config.yaml
hidden_size: 384
head_dim: 32
vocab_size: 5499
warmup_steps: 260
final_lr_fraction: 0.0
train_tokens: 444200000
MLP neurons of a small language model. Each row is named by its layer, matrix (gate and up: input weights) and neuron, and shows model dimensions 208-303. Each number is 128 + 32 x the weight over its row's rms, rounded and kept within 0 to 255. Numbers have three digits each. A neuron's up and down rows have the sign that makes its largest values positive.
After each neuron's rows, "fires after" lists the tokens most often just before its 100 highest values on Wikipedia text that the model never trained on.

L6.gate35:093092140115104125153121132135146081089081135107106083093158149129142107151154111095146072139097088092118165114097143153071181099136092100176170096124163081088159101135138127057131161162122076104112131137149127134168166189125139127170112147112149120142053049183116141071152190131108106097
L6.up35:063097091114154112111180107140143191107157058132131132127171148149125121144078136139117141121148123146116142190142164147122155128104117144156173124125165164118089108150096129069115098158136171153104048125090125116130141082119123090202124144132111149066171085124134108125121154163119114139
fires after: "==", " \"", " un", " (", "===", " Mc"

L4.gate553:180174170170129152068103117119128155099158137173110177164171117121183134086136144147153175114178088133114093114095121120108196077096163088125132153143101189186077191078149157102130164134137137130086129173112185203148120111171141088190078116161097150117102155188144122152149109141117135162
L4.up553:172155176137100173139130124113148188173094183135116150120112146129143155078134128090190160151172093092188141132096126123113170141076168120108113136130127136147145168116162208128118154142139160176100130093099148144088101077162078061216125115183081125086112160181141157129144106161098101123
fires after: ".\n\n", " |\n\n", " |", "\n\n", " V"

L4.gate5:073178108079162087159167116142116133131105138173097145114152131124111079152137125094150149144102166114085096128079203172147176156162099097119163176102131091089184104129109171105060191151103125163136118120232144123139165119133141081142115160128175158129131089184173146133119107133115107210
L4.up5:117129058109123078100133124102122175102126067112122115065176182134089161110095138147114124094135149093134107135137108135083128117090147178125113107174072158135108137145147116114113161132129140136111142157102119121144126097153045094178113138099168131143131098115182126184159112062132147137
fires after: " \"", "==", ".\n\n", "==="

L7.gate472:142103105085150133217151088155117139135078159127069157155134119114170108182164080141122115139178128106124122155130142080100200150132152108141129173144129126103169120126130195122134140147120163112134197125140125113179104132180119055134146150124121109117125101165100168166104091134061123151
L7.up472:086112111182089136128206076098074193092085115098114165080167146097048132166126121134132178154129091106139123174155143110127158132070123095159098149160131088151047092114033122098206184164152179150133140123110129128146172154128073161134147143140139156086117166101117149182120138147108147060
fires after: ".\n\n", ".\n", " |\n\n", " ", ")\n\n", " |\n"

L9.gate514:083106133096131124110101165116115106152090135149084110123179124110136079152132097139167119046089132151155148192131155081139153123078156139131090161141172097150123118090183103133189108125194109090111120150106104169171123080140067112148082106151154107090108131124087140137170112056141139067
L9.up514:134129162059111136150114125117173093120150131121122136082079116133143117093102132141111127162093095083105060110133163132101102133193095119075108158106099134032099132163109116182150154113152087098211110139125202123143138111134133123118093170073094096125113168083137127193125160119206110125
fires after: " ", "2", " (", "4", "3"

L5.gate56:077106101109092100129155114126189153113115195128109096151096144123121107152164160127140162070122103137137147095114171110110140092150130097121132091126119139197108086134059143108141125124088128086091148142160198106133127117064191099119098093097179151131107122149108148113182149173055105110
L5.up56:138039139159091130111098182133116151114223139123130145104197169178191142112134105112109127162153142139074091088057152103171085111112111107134139132148169109168088120117122124105101167096079115084118152091131204061096102196083103088120118111182178114097152156144126170179139137192100115119
fires after: " ", " ("

L10.gate439:091132167114178137130151086131064108114161071125133073176103100187112109119147108132097097115096106098066156146137179152140135078120070054141170134125119122098090161164140189143089158143140177142165118168149119163112145084141121140139179112143081135204133146097131105112023113079101167099
L10.up439:120112119138182122105094108103138172103137133124060138132132087112148140131189110150108107142163071129151086104103117130130172161149150141104082145173094121155148077097085141141128142130087228121101179135149149109117121165128121178118141092126170062083182113162127141094084113124108140088
fires after: " f", " F", " b", " sp", " t"

L3.gate329:092141141113125104150106121173122109171071139125076080085114100077132148196169160119094177131142089146153139099138188101126076061114164132126132120132132102093148129147113098147139111127138125144132082082072200114152098117083107135126120128073165104138101134169125163175085141149120119137
L3.up329:137191113136059140128103165131113102132151073129123148154165166143215149095140168135100139168106114156100127116107132105212167101129147115144160129132144104098081140128059086130126183101114112164108093074098148127134124091168153173165149159096169066088136079074084170116102157140167140139
fires after: " "

L9.gate421:175147112147153133132121162144206180157099037116134178094108122081094120138126116063117067155144144144176098135122136093134157153126142070089109139139077158104153126158158179144142112079110113097124096151199077095153129187122159113106138123118104122160122070112113148105067135137176163138
L9.up421:161133120114115097107101169087115173123079104157103188055138110121124097089089103153111064149080110148195096117150122113106110179124183151074146101110114087167125145098160110146116109112164076134089149080093122172121116132113140151100195104151119090145167175071148086185092161164128153116
fires after: " Al", " M", " Cal", " B", " El", " Mr"

L10.gate424:183105099156124125128153158113123176152179151156103087136128133174151123083172090113134079079141137095148125142108149149126112052077152161145169148134122195199190121112173058117102084103080165126077110129178140133122151128200147093136178125209064149132117114135090180062183066145159145136
L10.up424:098190183174129116167178131162171162157147108107146145120098117110088157099125048083135101127135131063142180134097098133122106129073139121146111146155117128119096117132144133175137109121119149148104153153172141164073140098168122196160139099143104145081101111103173120208155099158209113080
fires after: " |", "|", "-", " a", " the"

L12.gate651:161160105198148122161118096118087132113185217118116111118130128123135117158165140109145113152080119144154127208064106121129120100071106115169129094140135161132155055103117121152135148128094106057204090149127108129124090118133122178157092117150116196098069147160119128115149123111153164109
L12.up651:107136148135171157183088164136098138162105148114082171097172104154098150133121149086092136174110073112131118175095129145129094138115169147115169128143125114167095094058092133150197099128118173099157122169117164161121119056169072181134099080160120132090114139134155135151152084125152137103
fires after: " |", "|", "-", ":", ";", "\n"

L10.gate741:146125179149128100169142128182153159167101117143123111075130111085209098134126169158163034112132136139054124134115084153152106148122149126162134094193146147107105122169175123087148168077097165155112162095184151102112135109153086123092133169092096116155114142129113130103113142097134121107
L10.up741:100119093122127108094132119133105148155103117121178068125124056111117123103103091054144135198141118120068121165109173084152181149124134127142161103118104155172107171175128093117180150163142178214113142117184095124114109175170106158142139168100079103129127138148065143134123144160157123129
fires after: " B", " b", " A", "ai", "A", " O"

L5.gate450:134106142090127102115116166126122080147119140081148136108128154120147149089081108136152130100136145127140136155099151136119163118056147055150135093152072142090147119188091139095052110169145085163151144125177116128101019164110124146130162116124162162108131088102169144182124151128150146195
L5.up450:127119065136130109140138138061163105161145104127104083109140135070089123167105112117109145124101149098131163125131082141116150120149148122200128139182050143108083159179141115070047121131148057194101166177093059161125087189101128165167141126162113116179140149145203208205197096132165096110
fires after: " (", " \"", " tr", ".\n\n", " un", "==="

L12.gate541:156138156121058117142135124091108153177174158064140154087141146079114052188114116128137146106133138189111102184098143129149198072096136112161128087134154115163078113080152169124146124108106111152134130186102078113150094067127104112154117150130101147120137135137175098150113193120105194157
L12.up541:181128128104086148150150137102143177110155155071164158179107139103127106107085156212140136166077120114103065114110118175127052112132155163143102115061136145137106149130189153123165175118118114127125151185137115105063118106080107138103116166139122191158152096066103116155151093114142147156
fires after: " ", ".", "2", " N", " B"

L9.gate591:169161134146165134155181187135086165103120132113090160134134079144130180071131129119100152095172107100150115080114090154187141105092113108116139109116089131123089139136136129139159117091095099089078159129135096117145157101171122121120081142046115198041124125141125130105129105138173078098
L9.up591:125094180126177131138107157075122163042086167104089104120171092082074103136105206106132153134149081122173156155095138152169114101091117136153180124134134114126103113147092098143146113146147183114164131171088151199058133071101129145134097138116168163056114135129094134125139105122083096058
fires after: ".\n\n", " |\n\n", "\n\n", " ", ")\n\n"

L9.gate267:060130141116213089081112134143163116189118164137112160131136115120140111125137146136128158145160155111126188174154149154138175102147121171080172150106157096148177109157111068164116168093175119101171097134155085105153159123141185147138093090134121169060097098130166128120191104127125191126
L9.up267:154123143213145139083138157141133121140131114123136100098160092123177084087113116196176102119143055099131163135090155162113110157147155141125118203102145115146125089136136161132148119102169140140075140119156061071114167027173160132099147113092152165124137137128095165157137110110093126064
fires after: " ", "–"

L5.gate517:103159139109114141182160102152151170075161194092143129113136144118153143096124136130144162173137110120145189105161140129082153153094149146079234140138092125176088095072083090140096122172098153132139071156116155149088121106124133094138076122175137184094107159143158103124130133147156149081
L5.up517:107144179103148100102155110106125157062198156128111126128141146155092127092124168137126153107181087146140155113148075149079106163083096129122192181206096154168044109053054107147113091141113131135155062188144162177023118121118112157183077132172125167109162187095134116125131172155183147049
fires after: ".\n\n", " |\n\n", "==\n\n", "==\n"

L7.gate56:090100161131109229147181073096118115148165154170117078185080145127152145157172171154160123211186110149084066143136132081151103149112181092176146110175093191111106101135097163130103177096111098142135130083153117115122129143106120149132095195092149135156105123105098160130143131029134090138
L7.up56:130058106112109143140093127084089073111152138172071082125107102136179141109059125137108163191158137146131062098115085125116139118138107144092111124146101137136164156147102106156103097123137059129113132085133112107036109178113138188106132171143145130136121121081156101143144144113150122088
fires after: " G", " C", "C", " Bro", " ", " D"

L6.gate461:096182120180145109186109131153101141087076157091107132095125091112103122109174117164074126049170072166130057113129102055161084142113150067112168099070093103086177144145159153125101147105096139154087144119139188107129089177136148133123116136067095155146079177130150118118124162099091126099
L6.up461:143154081097121119113158116107122159156161137115225140160154118118136145168125110121124141164129112147107080095140154078154124160174172082150159144112144098096097139140149149074150126120138127178121112168173097101144084120076186120144151106051152134097094098110153115094085100162152067082
fires after: " ", " ("

L6.gate226:090086080137140158089119126089126153118177128109069126130082140138104185137136145101087149124124117117067157086141155140197188137107126083131127176153143161123114090166121125114115109149082142143180128163169147139203150110181166127115085144111237116145177157138160117108139113165158129125
L6.up226:098214175079089131165184123111129135099168137126177159130129103141079138159157141165126138104068128126118143135113118145145104127038156140119165090144137131169131140079137127177149103194106122120120074129119127203136118041094054121110142097137111105076115116146148122144194077094112151128
fires after: " \"", " (", "\n\n", "-", ".\n\n", "==="

L9.gate717:175112119093130144176089062119148090164152083138138155148127162133147203122146112142144132132170142115080092132168123132121100159141079059103156123153128142131148063127144086142152200090160148087124133106130168078172113133183160103116192138124087138157110186095127198124141082118094156166
L9.up717:201160154224110118105179145150129126101115151159140086149101101135146086131127114166086158085112121145125078133152144091127137126118133157129126137186188125134138124114121122144121123187114092116075095099165101114072143055154103090115123148110124157107135152085129113133130062078094128137
fires after: " ", ".", ",", " (", "–"

L7.gate19:119073061065116162152143074132133112144109156150127140131141142148114175073128141088150098099074106064137166109079122102120175077089142111162173166065111108178070097154140156141122158099150141136109132144168111082129108115150145066168084105066107141122117172179061135147122144107130104116
L7.up19:124159105173108172137131117102124104097110141135112140167067151149146114151127133128096088086072120142131123136118126103107133140126157144144162091101071178110139131173158076135113102109093117081130106150095097155128094100123056075146104074166205110133154143141182116134131136085119114172
fires after: "==", " \"", " (", ".\n\n", "\n\n", "==="

L10.gate479:143135156156153233113145134109075139112150104119175104155098095127141063130134062139103061072143134122117144112130122142165151164097159127111085092088094165123091110125124188115123091122125198186189181154168157124095179169146124166097143136041141068171114098105161179127152142077122102190
L10.up479:122146118133157123163150103058130168121100050117075123131162078145148161056135073111147162180132115125147141120114150148108126164152166154144150107143185089134135189150080136143153096119116175124173111094114140154104155140142083148048150108147101195114138104155146098147179113147169165134
fires after: " B", " S", "B", " t", " b", "of"

L5.gate6:168090206114110122148151079162120115127135239125155101133075151108121140104115100105171121118148118137126168099147098131117154129122192116142114134106135129185079114098109135106157116131081128093094096150129159139169128103102129136128097109202185175121100214166101163127102169144099157153
L5.up6:191070231091098115119158092151098170128141176178160101148089141137103172140100124078121072115127077124095128100127105126137063163088159100127118149099116142155065120127145160120180091144068122138151116146149184147146183114115135202135099143139165150111111206135100117143094174158189147139
fires after: " ", ".", " (", "===", ":"

L5.gate688:085163102095107096121096099106147072109126162093120140084193115153183176117119110105139100104090122069135159146151077109104138093078169123146151182116081180140133163089121145121143167081197156163149158173123047125118126092135104188163155126125118124122110185173112169091142102107117120123
L5.up688:114183151099181134111133128136126134135134134091123120132176156146099159106128141114091111106065131146132169146115125098138158085101119189166164116128091157136107163105109107138115176127101149083144176067075119133209098104102129134141172085117177107099127172132146125108162101129145101100
fires after: " (", " \"", "==", ".\n\n", "==="

L9.gate353:120233091158121134136111090154159136102074067113112133079097133097093056135089137145117132144198093144200114128136145172147124189137124131140155140110173108172099153118168158065146095095095139130113093152188091156125138131132149154165126080051131133129132109168156143090139089147116121215
L9.up353:147168146113107160214130112101087085153094130167132155146135087133136147128118148177178176118088089105102136086151143099130178138130113125126100137172107178122131120116132143110151124136138178144152106119074123185140064168119139108115157152120112180092128167090097115113099160157080178096
fires after: " L", " B", "L", " Al", " v"

L5.gate495:128184143136103104088170109130142125156226114156131123126136128118111146159161100116135135087112094114116184060129134139157157127146093084125169131123115162174155067143104155079129169137116113143108123123149122159106103113102139121117125111164173160167119120102131105109188127156093113156
L5.up495:110126075081103055122132175143177118079165062156150083127154148146152112125121164145181181143181201089131158107129117132100130059116145142113140154146106109107124135158105116154147166100136072153113106156138120125158115209143153172154125157081143112124102142148147149183191121127172103094
fires after: ".\n\n", " \"", " ==\n", "==\n", "-", " ("